Weights of a small transformer language model: width 256.
MLP neurons of a small language model. Each row is named by its layer, matrix (gate and up: input weights) and neuron, and shows model dimensions 0-95. Each number is 128 + 24 x the weight over its row's rms, rounded and kept within 0 to 255. A neuron's up and down rows have the sign that makes its largest values positive.
Before each neuron's rows, "fires after" lists the tokens most often just before its 100 highest values on Wikipedia text that the model never trained on; "fires in" lists the words (lower case) most often at its 100 highest values on Wikipedia text that the model never trained on.

fires after: "\n", ",", "-", "),"
fires in: "the", "n", "which", "a", "an"
L2.gate190 [146 107 148 134 156 111 119 109 109 155  80 131 149 137 127 120  96 109 132 128 134 125 159 122 140 129 113 115 149 135  96 145 113 130 125 207 124 103 102 143 136  81 164 126 159 122 123 121 135 159 121 159 148 143 160 145 134 164 128 125 152  90 103  82 151 101 129 143 120 118 123 126  75 119 121 202  61 162 161 127 130 150 133 113 138 119 114 102 153 138 129 143 118 154 163 135]
L2.up190 [156  93 146  96 208 156 130 146 119 119  96 131 126  93 112 140  99  89 127 169 146  88 133 117 150 132 142 100 132 160 124  91 123  99 121 132 120 154 157 142 131 109 181  98 122 131  95  96 112 168 121 140 120 131 162 158 119 161 107 116 130 121 117 136 144 114 123 158 120 102 127 123 138 145 143 154  60 114 143 101 103 116 130 118 164 125 131 146 136 142 141 136 111 129 170 101]

fires after: " was", " is", " se", " l", " w", " were"
fires in: "the", "sequence"
L4.gate404 [114 160 115 113 138 155  93  90 126 144 160 146 134 163 167 106 128 103 123 107 173 167 113 144 127 153  93 160 132 106 100  92 102 121 116 108  95  59  91 110 149 122 120 125  99 143 100 137 165 158 110 145 173 123 133 135 142 122 158 155 153 154 143 111 114 127 153 175 139 103 124 146  92 125  83 149 145 127 111 138 229 108 149 108 118 116 161 109 103 143 122 125  98 158 109 129]
L4.up404 [109 161 112 119 128 128 100  95 140 150 147 137 146  97 207 124 136 127 130 149 169 176 130 138 161 123 139 128 102 158 148 122 120 119  84 109 146  99 144 164 137 103 123 104 127 122 120 136 132 130 103 134 191 105  82 122  81 142 133 126 136 143 100 133 107 143 147 118 105 152 135 157 126 138 122 137 175 132 109 138 129 140 105 147 119 104 123 112 100 111 161 160 133 146 135 103]

fires after: " there", "re", " There", " is", " ref"
fires in: "is", "are", "was", "were", "also", "e"
L7.gate278 [125  81 143 137 123 115 170 179 126 102 118 124 132 150 134 118 146 127 122 105  99 144 100 173 114 149 133 129 127 116 155 129 100 141 101 178 115 135 108 120 127 128 136 122 200  91 153 110 120 165 152 116 130 117 167  76 152 163 121 122 135 132 140 114 137 103  92 125 112  94  90 113 127 102 164 116 112 115 120 104 183 150 136 116 122 151 115 144 110 162 145 137 135 150  89 155]
L7.up278 [ 94 133 127 156 142 107 143 161 138 150 152 135 108 140 134 136  73 142 116 109 151 156  86 109 132 111 189 135 178 170 160 113 120 115 175 140 154 141 118 139 131 107  86 123 120 172 132 166 121 109 168 163 122 129 140 149 134 121 123 121 159 127 117 144 133 117 160 155  94  86 136 105 154 185 120 125 144 150 128 161 150 100 137 117  96 108  98 125 147 112 126 140 148 133 121 118]

fires after: " to", " In", " del", " N", " not"
fires in: "have", "addition", "make", "has", "reach"
L2.gate140 [124 157 103  89 142 114 110 135 124 120 100 114 129 135 174 123 103 158 168 183 107 136 122 143 115 151  90 158 133 177 131  80 113 116  80 104 124 179 135 108 149  78 159  94 135 151 148 161 137 157 127 141 134 110 145 130  92 131 131 195 133 128 216 122 145 153 125 108 129 137 113 157 128 111 164 172  94 123 121 146 112 110 149 125 151 176 150 131 141 122 139 107 165 137  94 152]
L2.up140 [138 157  91  68 120 120 121 186 136 135 123 103 123 122 129 106 105 136 167 125 164 130 126 132 173 194 128 117 111 180 115 119 114 138 109 150 172 158 121  98 149 129 143 110 153 116 100 133 126  86 119 104 140 112 140 153 111 134 150 173 143 137 150 137 149 161 100 111 132 124 110 124 127  42 151 131 106 118 118 184  99 119 120  99 106 148 147 159 109 116 116 122 153 106 120 112]

fires after: " was", " is", " were", " are", "s", "ly"
fires in: "also", "be", "not", "now", "including"
L2.gate620 [178 120  81  94  99 127 118 116 105 104 123 125 129 115 154 114 117  72  93 193 155 147 198 126 104 120 120 115 172 170 148 117 145 103 152 136 132 150 106 129 127 194 137 144 130 165 141 122  86 126 125 110 102 135 141 160 145 169 111 118 111 131 132 117 170 129  91 109 117 135 157 151 101  98 126 148 127 120 133 152 146 115 103 109 119 173 132 146 160 112 112 138 137 124 129 101]
L2.up620 [120 114 169 163 148 117 111 136 170  87 144 101 146 132 131  43 181  84 127  47 144 117  94  97 150 132 111 118 167 133 125 118 162 104 161 134 155 145 152 126 147 108 107 107 142  94 112 125 117 132 135 111  85 142  92 132 121 112 125 100 117 113 118 113 150 118 112 173 110 128 132  89 148 121 116 151 134 150 179  97 127 131 105 129 111 159  84 116 157 122 142 136 145  91 110 105]

fires after: " the", " of", " can"
fires in: "these", "following", "same", "own", "be", "only"
L2.gate430 [ 86 103 161 118 164 150 148 135  76 117 138 172  94 157 111 142 145 147 122 181 109 146 124 125 121 110  62 101 119 153 134 101 135 112 122 139 126 100 106  93 137 121  99 150 132 120 103 164 101 138 116 127  99 161 154 126 142 172 129 144 101 114 121 152 100  87 141 121 160 139 201 117 161 126 105 155 115 130 128 120 177 113 106 121 139 110  86 125  84 112  96 144 131 108 157 136]
L2.up430 [ 75 137 155 105 136 115 165 102 118 116 137 148 125 138 116 136 138 131 100 167 114 164 123 105 119 116  96 141 133 164 156  78 140 107  99 153 148 111 129 110 154 116 128 137 123 113 151 148  83 111 118 122  84 168 192 138 171 135 125  96 132 145 137 160 103 117 162 124 149 137 151 131 148 118 136 152 105 125 114 141 163 120 109 147 158 106 114 139 106 145 114 111 141 110 128 127]

fires after: " is", " the", " as", " was", " re"
fires in: "a", "one", "same", "name", "referred", "see"
L4.gate523 [136 138 131 126 126  83 136 138 106  85 106 132  95 141 120 164 117 154 112 113 104 104 121 136 111 112 111 125 147 138 168 141 120 137 103 150  98 180 121 138 150 104 142 131 116 149 148 135 100 146 148 175  99 118 150 118 140 168 138 171 133 100 115 156 123 101 135 126 143 171 157 124 113 169 109 119 108  85  82 170 120 146 146 111 162 124 114 152 153 155 120  88 136 153 147 147]
L4.up523 [135 124 119 150  99 105 166 150 131 105 156 146 104 154 107 126  94 126 131 128 138 139 113  85 138  66 139 127 168 138 138 119  69 110  80 136 147 140 112  74 127  78 166 164  94 122 181  90 150 134  91 132 118 152 145 147  80 159 114 180  83  87 125 121 114  97 115 133 131 135 133 122 122 158 128  93 100 159 135 151 111 120 132 127 172 102 120 123 165 191 123 108 124 111 100 155]

fires after: ",", "s,", "8,"
fires in: "the"
L2.gate203 [130 127 145 170 112 128 138 153 119 125 123 147 117 132 136 125 145 129 126 144 140 136 155 146 137 144 128  92 111 103 113 147 131 103 107 161 108 141 118 121 131 154  92 131 110 115 127 119 155 118 138 170 111 131 139 116  70  88 148 137 204 116 136 103 123  99 157  89 160 135 117 147 151 113 142 151 110 149 125 133 157 172 107 103 157 105 135 114 150 105 103 114 158 134 124 135]
L2.up203 [151 108  97 130 128  91 128 149 102 125 138 158 120 129 119 140 121 166 118 163  98 140  82 132 159 135 120  83 157  93 166 169  73 127 133 121 127 142 125 135 117 112  99 117 137 111 110 119 138 158  71 132 159 144 135 124  96 111 108 141  64 124 169 168 177 121 152 106 108 109  81 121 135 163 116 156  96 149 149 104  92 119 102 150 118 148 170 103 141 111 127 112 117 117 144 146]

fires after: " |", "|", " January", ":", " Ser"
fires in: "2", "24", "1", "serie"
L9.gate633 [128  57 134 132 132 118 155 157 114 105 113 182 117  95  62 148 126 117 140 153 105 161 125 156 158 116 142 157 130 108 153 124 151 143 145 149  88  67  65 165 122 134 113 136 120 152 115 116 171 138 139 143 141 135  76 130 112  81 159 144 172 104 127 134 129 126  97 136  89 141 101 132 151  88 125 182 103 142 136  68 124 159 122 124 156 168 110 142 137 121 152 117 122 130 101 184]
L9.up633 [104 124 112 126 105 158 172 134 155 157 118 123  92  88 159 164 164 156 118 138 152 142 103  91 130 102 144 166 134 128 163 112 129 122 107 114 113 107 112 106 102 176 166 126 127 134 142 147  62 131 125 143 112 152 138 153 138 109  69  76 118 147 114 109 174 116 157 174 133 111 134 119 155 117 146 123 111 190 156 129 140 130 110 132 150 106 118 153  92 109  96 123 126 144 138 126]

fires after: " the", " The", "The", " \"B"
fires in: "first", "best", "every", "previous", "fifth"
L2.gate531 [ 84 142 108 151 126 156 154 137 119 115 153 124 154 121 154 109 124 121 117 114 105  99 193 134 134  91 120 133 115 136 161 133 115 171 116 106 165 145 109 128 125 164 163 108 109 128 151 102 163 139 112 103 135 147  83 136 113 142 121 160 156 146 134 142 143 119 154 122 153 138 129 160 163 132 119 119 163 111  97 192 117  78 147 136 133 121 143 100 104 120 144 136 130 141 145 105]
L2.up531 [ 99 137 132  93 131 113 172 120 103 136 157 120 125 147 117 145 139 147 119  97 115 101 184 129  89 111  99  90 152 122 113 111 144 142 135  98  92 140 108  93 136 143 147 101 125 144 142 117 141 105 108 115 135 145 111 100  77 142 157 116 131 144 114 129 139 123 127 162 115 128 167 153 149 184 144 127 134 124 137 150 107  87 127 136 145 107 129 131 111 110 153 155 131 157  88 179]

fires after: " the", " hig", "if", "F", " first", " Turn"
fires in: "first", "second", "time", "highest", "third", "top"
L2.gate8 [118  54 120 116 133 147 115  97 106 106  91 171 141 131 137 150 196 120  93 168 116 112 142 152  98 119 120 138 149 131 120 142 122 123 103 120  76 131 140 119 154  84 133 119 113 124  73 132 146 147  77 147 133  99 114 125 116 129 115 132 102 132 121 119 146 143 106  66 124 141 115 154 152 128  61  91 146 106  99 117 134 187 107 120 120 130 142 147 142 104 157 109 127 142 148 132]
L2.up8 [104 131 140  96 136  95 116 125 125  90 107 119 129 130 103 134 102 164 131 142 161 105 144 146 121 139  70 147 106 132 122 151 134 121 166  97 131 143 134  98 109 181 171 155 101 148 146 123  78 138 128 141  88 112 115 128 158 118 142 167 107 116 141 130 163 163 132 122 131 131 113 121 151 153 104 114 137 144 104 158 103 139 129  94 113 157 122 169 133 122  86 130 154 106 141 128]

fires after: " one", " some", " Des", " was", " a"
fires in: "of", "among", "despite", "number"
L9.gate311 [131 120 130 154 108 140 138  93  79 117  93 175 127 129 102 123 116 101 108  88 103 127 108 106 157 122 121 116  98 104 153 107  70 130 171 130 108 115 158  98 150 130 125 139 117 134 150 118 132 118  94 120 130 147 149 152 141 140 151 151 138 132 148 157 127 141 140 171 103 102 167 107 118 111 132 168 127 127 141 140 104 134 146 103 125 120 138 142 114 140 130 116 132  97 118 130]
L9.up311 [ 96 107 106 149 107 173 131 127 145 133 122 144 152 125 121 152 117 122 108  91 118 136 103 118 152 199 133 123 145 134 141 128 161 170 146 113  98 127 109 108 158 128 113 131 124 131 179 114 120 116 115 164 124 151 109 131 133  99 178 122 129  91 125 171 122 117 112 157  89 106 115 123 103  95 144 111 154  53 135 120 143  89 123  70 109 146 115 118 108 115 140 120 109 133  92 116]

fires after: " was", " will", " would", " were", " is", " has"
fires in: "be", "also", "been", "often", "still"
L2.gate95 [163  98  84 100 149 124 133 150 114  85 131 133  95 137 151 149 122 116 146 139 103 150 124 119 191 118  95 133 127 111  97 129 160 162 117  84 125  92 127 109 139 146  79 110 138 137  68 151  94 168 143 117  98 133 160 112 144 143 160 133 158  99 147 116 139 136  94 136 144 122 126 130 160 104 113 115 107 132 113  86 151 162 131 121 140 175 126 149 128 143 172 113 166 101 112  91]
L2.up95 [134 114  83 131 102 126 166 118 131  91 145  98 104 108 194 162 133 104 118 127 130 148 150 142 155 101  76 149 116 119 117 133 125 183 112 116 123  95 115 107 127 125  90  90 124 116 115 142  91 156 113 116 126 107 165 110 140 126 143 136 125 113 121 113 130 130 130 103 155 153 113 104 175 115 110 101 112 109  99 109 164  93 108 122 141 150 140  99 148 128 167 135 144 110  80 107]

fires after: " the", "im", " The", " a"
fires in: "first", "second", "top", "animated", "2017"
L2.gate566 [136 117 144 109 126 142  80 146 138 151 111 106 133 118 121 135 153 141 124 116 169 120 151 128 118 111 121 107 124 149 152 108  71 138 129 131 149 128 133 117 137 126 155 119  88 135 178 108 117 165 125 103  94 106 111 135 124  91 102 162  98 129 129 133 133 133 101 153 183 121 118 155 158 153 147  92 133 117 109 141  99  86 133 129 127 115  96 109 128 126 110  86 151 140 125  71]
L2.up566 [123 124 135  90 110 179 121 136 113 158 135  94 128 144 148 112 162 125 113 131 168 102 161 141 120 138 141  91 148 142 117 131 128 176  99 177 138 131 138  96 116 127 135 147 117 168 134 106 131 107 167 159 123 119 127 131 113  92 135 140 147 126 135  99 121 119 107 106 140 111 132 129 115 182 138 115 144 172 162 113 128 123 104 131 153 113 118  79  86 105 121  85 139 109 131 157]

fires after: ".", ",", " that", " Kn"
fires in: "she", "he", "they", "knight", "this"
L2.gate441 [136 134 146  83 150 132 153 130  80 117 136 163 120 114 122 117 117 121 138 141 106  78 129 158  52 104 158  82 126 153 164 140 138 172 174 144  95 121 131 109 136 132 123 106 113 122 118  80 133 116 150 119  94 132 131 189 133 136 138 102 116 157 131 117 121 121 119 143  91 136 156 149 133 152 134 132 121 147 156 137 147 106 128 140  92 100 118 102 145 124 141 117 123 130 147 144]
L2.up441 [110 143 127 122 128 128  85 103 121  78  96 103 143 111 174 108 124 122 140  98 159 158  99 119 154 137 135 137 142 140 135 142 129 155  90  92  91 105 179 120  99 137 128 159 131 124 155 114 148 138 109 134 155 124 173 128 148  93 104 142 118 154 100 126 132 114 159 174 142 104 128 152 148 135 158 158 159  88  86 169 126 125 153 152 110  54 137 117 121 125 121 141 128 131 138 108]

fires after: " is", ")", " an", ",", " was"
fires in: "is", "a", "was", "an", "american"
L9.gate421 [132 132 128 111 162 154 112 152 124 113 151 141 120 168  92  94 150 110 136 109 105 155 164 139 114 140 146 141 127  96 150 116 112 130 108 166 112 118 132 106 142 107 156  85 154 134 121 103 148  76 151 134 125 103 116 101 125 149 115 146 120 109 123  92 158 105 171 145 138 117 154 140 159 107  87 138 161 115 166 108 155 146 107  96 149 148 127 114 131 110 108 125 125  92 201 116]
L9.up421 [156 149 163  87 164 177 102 142 158 127 133  68 123 119 121 147 108  94 147 114 113 125 103 107 129 140 125  95 130 129 153 133 111 148  82 165 123 168 118 123 160 151 141 106  91 125 105 101 155  99 127 120 119 123 139 121 151 130 108 150 111 121 137  78 120  84  93 147 140 130 127 120 123 118 123 131 163  68 122 106 132 123 127 116 171 133 100 154 139 126 133 104 132 112 145 138]

fires after: " the", "ad", " The", "The"
fires in: "squadron", "song", "company", "band", "game", "album"
L2.gate411 [112  96 122 127  94 129 125  84 114 149 112 126 146  80 122 120 155  99 103 149 137 130 178  79 130 118 126 132 171 118 142 151  73 163 123 111 130  90 136 153 136  90 170 154 131 111 160 153 126 170 130 122 111 127 140  96 128 137  96 134 124 107 123 137 128 114 124 157 109  97 128 187 107 121 107 133 122 144 123 141 144 120 139 104 152 111 105 157 114 140 105 100 137 151 138  89]
L2.up411 [130 120 137 124 130 121 122  92  86 135  70 139 112 113  88 167 133  97 122 140 109 105 173 129 123 104 143 117 110 139 178 143 122 162 170 118 158 115 130 125 129 148  94 138 141 126 140  93 146 169 118 154 108 104 132 130 113 130 122 124 134 145 111 177 146 123 120 166 130 180 180 168 101  98  94 128 130 145  94 123 148 127  94 134 155  69 123 129 158 162 143 157 111 135 156 149]

fires after: " in", " was", " a", "act", " at"
fires in: "the", "on", "population", "to"
L2.gate162 [ 85 113 124 139 156 112 108 154 116 130  89 119 107  91 159 146 112 148 174 128 180 127 149 124 112 131 109 149 151 163 101 156 119 112 103 134 155 111 126 101 145 147 122 157  87  89 137 120  98 127 155 134 126 154 130 149 148 135 149 175 121 124 117 146 151 113 138 128 158 126 157 125 151  84 150 158 156 115 147 134 142 118 104 121 122  97 155 148 114 135  79 104 110 140 125 173]
L2.up162 [150 109 113 151  78 124 103 136 120 128 128 100 150 127  99 115 138 136 157  90 126 171 144 138 127 148 122  76 130 117 124 107 169 155 132 147 144 183 102 170 147  87 128 150 118 135 126 135 118 163 162 104 119  75  80 120 158 139 148 112 148 102 153 125 130 135 147 161 129 111 150 144 217 131 152 105  98 134 117 195  72 115 144 123 121 143 133 117  93  93 178  82 131 130 110  92]

fires after: " that", " the", ".", "ot", " The", " and"
fires in: "it", "they", "club", "number"
L2.gate499 [ 86 131  95 149 125 132 117  70 187  67 140  99 118  91 121 113 192  98 132 155 104 145 148 154 110 139 151 141 105 182 126 153  88 170 134 167 120 141 100 151 139 136 144  95 105 133 127 119 142 125 117 143 134  99 141 111 146 140  98 143 132 157 141 131 132 150 127 120 126 114 133 146 115 105 120 127 114 103 142 158 128 148 177 153 111 152 150 126  96 171  92 139 137 131 175 108]
L2.up499 [119 155 130 119 142 115 152 146 104 123 158  99 120 176 112 189 133 139 132  57 119  85 125  89 128 108  88 127 118 135 143 139 151 139 110 111  81 120 157 135 147  78 162 141 125 170 105 144 141 136  91 120 130 119 154 113 126 122 173 139 183 154 142  84 117 139 148 112 100 129 176 139 123 138 139 137  95 125 130 141 169  87 117 146 118  95 131 105 140 143  47 147 123 137 136 111]

fires after: " as", " in", " from", " by", " into"
fires in: "a"
L9.gate686 [115 120 139 103 158  91 151 164 106 152  90 116 138 152 145 174 141 102  94 141 161 125 114 143 159 126 124 133 121 180  70 110  82 178  90 150 140 129 131 163 162 130 121 167 131 104 111 138 163 129 140 109 140 133 102 155 133 102  71 165  70 152 191 126 107 122 186 136 173 107 172 136 113 125 124 149  54 137 134 153 119 132 123 104 128 128 114  91 114 124 178 112 137 149 124  93]
L9.up686 [112 159  93 130 186 135 127 112 122  94 108 103 139 115 123 169 100 102 162 154 108 145 116 126 127 105 119 173 136 144 102 128 151 163  95 154 131 120  99  84 120 119 114 117 110 135 128 115 135 138  58 141 103 118 164 117 106 148 122 132  84 105 127 134 131 144 134  77 118 109 119 148 118 161 145 107 107 149 115 152 118 101 130 155 138 117  93 113 155 133  89 111 125 135 113  83]